config.toml
num_hidden_layers = 15
hidden_size = 320
num_attention_heads = 10
num_key_value_heads = 10
head_dim = 32
intermediate_size = 1088
vocab_size = 32000
hidden_act = "swiglu"
norm = "rmsnorm"
norm_place = "pre"
norm_eps = 1e-06
positions = "rope"
rope_theta = 10000.0
rope_fraction = 1.0
qk_norm = false
attn_scale = 0.177
bias = "none"
tie_word_embeddings = false
parallel_block = false
extras = ["capped logits"]
init = "normal"
init_std_qkv = 0.0253
init_std_o = 0.00462
init_std_up = 0.0253
init_std_down = 0.00462
optimizer = "cautious_adamw"
learning_rate = 0.000898
beta1 = 0.95
beta2 = 0.99
weight_decay = 0.22
lr_head = 0.00756
max_grad_norm = 1.0
warmup_steps = 364
schedule = "wsd"
decay_fraction = 0.58
decay_shape = "linear"
final_lr_fraction = 0.05
batch_tokens = [65536, 131072, 262144]
max_seq_len = 512
doc_mask = false
train_tokens = 877600000
max_steps = 6205
dataset = "wikipedia_en"
MLP neurons of a small language model. Each row is named by its layer, matrix (gate and up: input weights) and neuron, and shows model dimensions 160-255. Each number is 500 + 25 x the weight over its row's rms, rounded and kept within 0 to 999. Numbers have three digits each. A neuron's up and down rows have the sign that makes its largest values positive.
A block is one neuron, or neurons of one layer that tend to fire together. Before each block is what it responds to, as a language model described it from the Wikipedia text at the highest values.

Modifier just after "the" or another determiner that precedes a head noun, mostly years before event names (the 2025 World Series), also following, two, this.
L8.gate120:522522493485491535477518513523492507500504514479507488480453515498426508558497500469495486496525515509472496477518495506493523449503510523446508500449497508476487522524506483427511547500489509511455515440494472477515516503500514511504500483480483527531538522494543542483473480520522498535
L8.up120:508488496449541507509503479488504521507534469517495520505495513466485513566559493523491482532494508495524458520515441536483496492562455505491512468495518517478459518517551483503420481471527532498497522511503490489522470462540504540483527472508510499522471540495482460502480539475539523478
L8.gate378:526470504463480474456522503513495488546517503475525454495507519469491507505544480521498524497518481522581510530519502462443471493424495467495501541461489477491517519502520509455452521505521516469502498527474474504504449472448498509470482478497548545508529537481493504494507513466545482539
L8.up378:517483518491502519500473507544511468523506475486466469550491537518507500533496485465503469513516537489513496538512490530505513478503481500488493515453527470526495534493513515502528458512476560504538492478478554493486455484513549543514550494510484476486543525515492505485504543492456533537
L8.gate555:493502501552493525437529484512563509488535501521511513480483489525491519547470545513441455517513513460506520505505521515479503468540509453480473488449532511503474502513515496451487505500512496497510520499476507502514455480505491522477437465505509528501502539488474512470520520475494495495
L8.up555:476507479497542473456502504548483522486510528512451501520471464517507482539474468517515489468483504496451503496509514522515532473532482499518465447495499523486497519522485536505553508504483494494462470482462478464494455489535466533516511496513501500494519521517493454521504491536496532506
L8.gate628:475499479531515500534497520523529505519513527514509513480470507544471544502509499522488464538492526518471477486516504488509501487480514480547497507559505527497472462522514518476524489496476498520517511483513504497514490485508513558550518502492502497483517534498453490476560488530550518460
L8.up628:534502472493527494520462486520551491496460515479505520506459491492419499503505517470528483543504494530521554499487503501470495505473488497475541462551459511507515474476522474458535487489576466528531466487525497488465508485479542511501502467491484489496501523511480499457484493532484526535
L8.gate844:514514515512535509476500540544488504500498515480537470492502536521460535515543504511471522492497522474502525496464504452474524493490480445512495506500485493510500515491511506501471496483480495428502523512517477480502497485529564567512522495513505486504491525466441505514524493513482520518
L8.up844:530488506511529515485506497508509524541495474526545507512476530488448490497504512508470469468521465538537541500532495487504526536497467465512512478494509516504552468517475491447495527481511502473527549503501499471524465478527491494522461510484535490507488483487559547544539563508465493550
L8.gate845:499499504483474485510544510508456497519496537510502485511498525525512463496486539511462488543487513501512510466513465515483496506492517515477522470513475518483466504452457506451492477477515479501473488482502511504482520495517495505474472499499468445468512486514537502533516530510521488531
L8.up845:468496488505525527523515508532505493459495481493498525473500480508497529499505511521447501546485536497473490473497493489480507465520504441531453492467472522491479460511480547519473509529497479464501492521521465452524484531498467510489501452515511461509501499503456507497521491478513485472
L8.gate853:518491508523516502539540522492504497485519516486512479507487515496483564465522485507441522534490534467480503498493503487459472472512481487493481522488472455486459531509489483450489479459533487467492532486490499489480529482502502514462494450515532486506535513490513485447539494473502495517
L8.up853:530508522511503546512523470512455494497453484493532478474482524513495521497486501477492483456493475491494485514468501491460488507526481502554503454480507480486511502505467509489487473488458536506515504446480500513476479490530508495497520468475503532516510518477455480556512528471476482514
L8.gate994:487510488521506499481493499498472466479501545522492490479496504492468488480494507504516522491468532483474498469480456488480515497444495453511506445519496480508450520475545481507496508462486511488483517533504451430502485495509512506495517486514508491471568547503536508506513517453499506475
L8.up994:512508518549447500467449519493509523494505492504510494480515444511449460508483503529487500493477486507463481496488491579462479501481514442509476513512442494505429548511484450489461550460495529489496507541516451503475474504527503493486496458482527477475527434488498499481504483510502512506

Words just after "the", "his" or "this" that pick out one item or list, chiefly following (as in "the following table"), plus same, only, first, last, sole, and zeros in wiki table cells.
L9.gate389:483472484456519517506514480485500507545508503528517531510494547492495557505566569495498536484489542530520529490489453481495487445514495467423466477526469517491508533517515528471521491480518516503478518502536551471490484481498482529511523475489488510448527522522481472496503523488532509481
L9.up389:472539481469554535499474459511514474478526488495504518492529521503473502518518516511499488481526500499487507476504501497515490504534474479494485482513474526510479503486492458495475480522518492499554500537482516493497533539477497523482517479496520503454490512476477503530504531499511488533

Fires on the main verb or connector right after a subject noun phrase, especially naming or description verbs expecting "as"/"to", such as referred, termed, aired, such.
L9.gate1064:487511504505541500475462480486528523465520464484507509501509437475502491477530501491438465521528566508463513463500488523497475515484481506526453484483502519481500463472523485546496510522485554505435496500516464516491525498543535459477479497545567499469506507518523458508512489525540554523
L9.up1064:509512508482492532524483502504518478489501491530544492513514514523493503521494461493518504481520483524475515523525521495512523479488479472483490514523470507528473508516453453529478490513479494502570554541518508495506495499527485530473498472536518499502538466491493534468488465498517512514

Words that set up examples, names or quotes that follow, mostly "such" before "as" after a noun ("clubs such as"); also "known as", "namely", "the likes of", "said,", "so-called", and "Genus"/"Species" taxonomy headers.
L2.gate81:539526494494512489509505530528522544527524504500490510489458479529519500488491523493483497533516522506500484511454504495541510505548487545484481511488480525525513513544496444534498484494471526522484534552502472504499503517454521531455482528494478520494520508490511490500542472518492527467
L2.up81:573539499464501500467468510467514505498513487515489530506529481522507456516482515487556477469505504511489496508499517522531473519492523475513486515488486492480514459527499451526512500501480518521474480548498452477479492533491502515463492513485474497485500552484522459453512518550479508462
L2.gate201:504525480469496491481523477498534488481475460520478503488508495482516487469511502517495503522486514513487480491482477458460518471468523480501434491523443472476508506527476493532513456499485497508507517557461449511508526500482552429519490477511531506445522499512491469496527522530459494450
L2.up201:517529516496562492482489508508495490501533512485507544523502523509543502560493496521514461477491457516469546507511501549515472539461498478501552513522530469529538508492480533473527532506489504508537470519496529495509468530502483532462521486494500483520496491511523495485517511488528528503
L2.gate281:498497481440514496463543493433542520522501464497493532482502512506503493475488518532487470502494533521453482493497504530512462515477477497515503533505468493499531452480500493493508490521493487490474510507492530487535468500466547496547496525502448498509495468508487479482495472498520522477
L2.up281:457498504495509492504507535464521495536447495463531458546515544467498466469524487484485448482490477525560493527550525530494517506484516491540519504523511486481473527509509498453486477531475474486481484528510499483510478536479541509515522580495499527503469519489511548525520521497521503467
L2.gate548:509489491495519497486481451507503442479496498512524480507538511484525516456468501484481492494499483526489500504492494482500487463500522496488417512524455480497463484503533536502515479493497495523480534493524530493491477483496509531485475509521505517495500550539498482487485492467505528464
L2.up548:514515547464484529485495502506517500536448484491541496455507509511496513496543459488470498526498496510485519555506504484485480460502497503528490460537488535485507544528524513512469494472514490535503481510539512508534495491495530509523534515502495507494510546509489467520519462459479511505
L2.gate584:526503531516487563493528498509495497484497490521527488526498509526516502518524517515543538463487496510510472506537489497518468529501470493506538488496488474495519518503484550559513516500517447475544499491492528518481501491488518477478509499505495488509522497494554528455452467506499542546
L2.up584:518485497499539506487480488485510489481543503494548467513458479541540558493508484487525482480486457482507526480543483482496539515565498498506542479537540491507512452509527480502502511470498517509499521492500519574518500510515494528544536503542520510492452512462499498535496521548551483516
L2.gate632:471506527509493523525484490502468531471502497468546496454518522558480473513495518506537494490473501479513484486509526488514527494502485522475520543509538488524470532517502534485486491521545455487505494533511504462541510549543505466506498476480496468491472502465446487446488497511499488525
L2.up632:514511507493487524482505517478516498512472510479503491506516528517529486498439464484508514519510494530499459550479517525523425482441477463463459489540526504505492485517454516471488507495478497515472508543486438532529518494476487482499509510476486492537488472493475508550480497546522457468
L2.gate903:470515468520478421523503523510546542507527490477507540499489547509508487490493485523510461517522459534529495498510491535501455503473510441500490506458479499494521492514475534490526475510479444476504471516524506449512496531483492491500513515461507483502481516463480539493496523524508527502
L2.up903:466516438515456519520458508494521510492448529487491515509505537505505513501488488514506492524470488512498501535500523527505507538475493500534501448449478507476513465503464480502471470491474517496455484485498466513497482515478551509500510505453509516531514515513498511482468480477471516489
L2.gate918:475504475482470464514512476482526524509487451503480510479484513490517491510520532517506465520527513490495568508493514511521531466485493470486496518516470543517469494481415490528486490524491478493482492526532492515504471505444514514512502497527492532517453507505472515534516516486484475519
L2.up918:482515516481529480475486487503482495505500470512514498535491484494521435468497505501505479486487504525488472521497493477486496531460488479516530516515498485492532496517531514468525491459507504456500505496479536462506527516533508480490507509521530513470520518489487448506545484478482573502

Mostly sentence-initial "According" before "to"; more weakly, words that need a follow-on, such as following, due, prior, began, re-, living.
L2.gate30:510544507505505486475501479457472516492514456494495495547509446523519550524514495502501487453500510477476515545479462548487500551464530476511483533491519474508473530470500503507522536505486470500455495516511502478514516492493475517558496508483511502486487505492494560515535511497505522531
L2.up30:444517454485496516496450489496493510491482454499491476460511443511516562526439496515528479492531500506501505541475529524497515537503513483516494511515521470499517519502512547501513533534415494460533543492510531494499510485472500540516507462487488459487469485468482505555476470563527488467
L2.gate160:515491524528540511512518509553474489483474484513492519481512479513549502504526543502475531481486462490485542558463493468523463519456473487500512518529466522483532516475520513486503496475476471506535519507523498451496460509527474467497469472515530467514507499481527454507493496486519533466
L2.up160:497461510519518488515504491546483500512501480485472488516513486518520529510534551483501530490511460519503561518472479458510494484488478482507530508535487514510544504491546536490476509471484482499529513490511491508500493507515475484477474494539521490517493495477568461493521497477506531459
L2.gate265:538469502480510505504474527490514500504523499501545503492493542517499489475522519540479503511546505533495503519460507499480497449459493432489509452521495501506509512472479485491503519519490474490499536502556498484523540493510493486473474487509489562496514498521514474540495505522497540524
L2.up265:505501479487550459508463516481511488497513489488510494499524511507515472447498533552497469509536506515505473527475516482508504479465529468477470495510498463502475535464519478503538493527493490466516531558525488508530545498504441533510506500481508497493523493526497478528469503495489499516
L2.gate476:534516481501515452520464513557507476476522500501498493484487539539551497472472520522526561494466489483511520474484476455537521514462536547433499514499529450481494523472512509518536506491507487476496519492490509514474524472521487492513502502492495467441525505483500544490462479512481491469
L2.up476:485514494515471491506522514519482495492472507508533506438480480473534485471489518516500486516469499507502527484476500461512513514509509544459495518552537468532492535465465490501505528471468452488503484500487487509493521473489486516485505514462522502461496483463489512479480476516487502494
L2.gate532:509514459534497540525500542475480495483483501506513487551531539515489483476506468511529515493494482507529460509529555526552492534505478516534506511500514497483509484502532515494481496517526503506492500568494527480505505506523467497516521568501519474554480537514488496483491507497466520514
L2.up532:472480531505486569499470494463507475497478528503510504535499529480468500502541501494506529514508486509490479547504533505517487525506485488527475503501502480478528526505533499489496517483548471496490490516531510512479533484554548526503506515505497498487524491539487489440509549459494492485
L2.gate589:491515490471519445473523499515576535508507487501485503509479473478495500483481506484486479503487532516519520537467475475488468499494489551506495509503475488496463459491465508496477527507497450507517502549521524517486501492505498521503471508527520568495533534491569514480504479490523530508
L2.up589:507488535509451541526500510506540513514448522463555513528488502549486517526515483544521539525507524497548494543496525499495493472517474506490550496501483469505530490504537505496515451494507489493484543521473463509501512520528515506476482551528541502523516539447483483560520458515483510481
L2.gate715:543492511504506444540447487469522479460509449490494494528505501562559547454501504518500510487508498472480483497467527497504512481479532525504515540487490465492497543444529516492516493563505509529543525495471486505490522538549485518527533499508533467489487572533488492518496521547495491528
L2.up715:547471534503465465523465499475518460463520466476478508528519490574536523480494518509518490481483519494531439509471502522499494509479504476494518535496491452471505540450524515499514477502528507528533545469492505513486537518558492499541514493507516488485465574539514525523496520537489491490
L2.gate820:514505503453504507495464506490456517491499486504506527528503507545520465494516499506533458504476515550490476512490486496506484491449534474531453534548482509484487494490501516530504491538491472511495514468519499516478560491521506484513549471521475487524469509523517480525492521484495519507
L2.up820:525521465499525508451514506466449479508508499455512475554536482540497490447535519479479505474504484522502456514524513537491494485460504518506501478537489518497475510497498510451476520519485468514517554501476521502520512490520539518543491452543495550511464520521510516515509534469490494495

Chinese and other East Asian name syllables and place names in lists and tables, such as Zhao, Wu(shu), Hong (Kong), Shenzhen, plus some other proper names.
L2.gate13:517542510502529529503471542460479512524487518471497448527559482504474530494495478501467497514509488474453478499503508520523488530502480508545531456512514492484488544541542495517447479510497499524509478507488479488481502485481489498501523520508478535562444507483470478521514502515489504508
L2.up13:511508490488516518500479523450481529518483519463494459537560499499485537498506504516459501533506493489474488535493532516506496522512479497523540434503487513494480505520542471501470502519541491510496502531504476488453491487473475505494519512510467539556445511470463488508505498507487495495
L2.gate166:495501522480489539497509474482502546497484485505551491444482507545501490490510487518504469531521495516492480526480514541460469502492521501533500499478468488502482517465500508541474484481487516486498503534505519504491515529501510519510539537517499495536491448499480525514501511537542497479
L2.up166:486531509502504510550500480491513511509492528532494481439482509512492485501510475515516487503506518500486481522492544490468484501527513503499507502497511501513484499462505487528459508512494539504518508501496465497504501519493497496483544498466474521498449509513500526493544557521529499473
L2.gate248:507510507499514552491491544470454503525499494493534481520473474529517512539496518504527477544477565505488516563508478521505514494522459495432528510507532535503529525532474527542516445510491482532507504507493464518479486488464493486503490517476517487478479501507511510512491449497491480480
L2.up248:538506488503512539548434561485496495499457467467517516477501487510471502520518512524483482523509566472506492530482468518488499444502454510455471499477486475495522519474510498500524467514498462506515498501523467555502489496515501524527511516531511457466496504518472482473512495486513499500
L2.gate263:514468505460482505490497520485509535484460507527501503516511476482484503529504491522520471544507510496551530507494500542437492492532489532476510520525421514504470524520536491502516442499449485457505473533467517533494521498517512506486510531492462521507495500488506474526492514512503501480
L2.up263:495497515481500515494506517495476514471510482518488510482502481460459492547511467515462477518503512479513525482494496539465465459532493528486525503536462524503512503522539480532535466517507526458535520535460515521478508470510541529513514489531465502479512495462506492547508502497462505490
L2.gate428:485481491494495523531490504508517472462526527517502481530521535449456511500520493495472445513521515517550495479490489469506494517511487549490501496545515478543445505534547500520464494501472464533509460497547546525489482478514512508453495465466532504483494529489473485476512535466459500470
L2.up428:507506504463466503495490435492520535450568497512534463531508507499466531542523531458522488518552510483537523468496465498473523522509508486508481459527493472514494475515525500524476466461497463494495487516527524511502495471514535539494504449528555489469492478537474492481504508483501494479
L2.gate587:484506557496486492501502457513528521493474495504515534486479428504479532515563506483459541508533504449464480475515504507445475526480572479448513483497495498540497483500536482518491532472492456474530521466508511482510491486476493525530522490500517426536482473524512530543491532506468497482
L2.up587:466484481520524464501514499481514537542469501496545517503518494492526508526508530536473474511520552526500531548529491501492497456509484501465480470531533493514487517495492531458521496433486497489488514549519502512460520510492488476518538515502482496503478530482506496498513535536517525458
L2.gate856:485490531517483525475488458477480483529439500499517496516476454481509489485534511508488497513515532498533506514488512517490517517526462484489467509512457541526498563520516504491541467492492492484507503512474464506466493461536498482496468461529518520484547478539503487505519507558503525507
L2.up856:483518507513510493479469460467490497533472467478505520502512467509482529493504477504460499486525537502534469466507518485510518500510458499492460474505447514523513573525490518524540480517481513480488482517483497497455531469552498485528485449542487536481503528525470486535476521568497527537
L2.gate967:476529506464487515522475498523535516503482494472503509480452480514449522524511490507491487551524530506570510486478502520499501504515481482480526512545440529506502534532529503509499456536484495475515490510503478533461560501534488503462459498504462495479512491515444476532509509509490503484
L2.up967:500500492497519501490467507496508502485476479481489520503463483512500508505539501478468502526515521515538503494488480537470499505509446516459507498564474514511463529522497490507532432528513458473539499494521495514510523484505464514486496487540518464489498459521488483518519506505505535509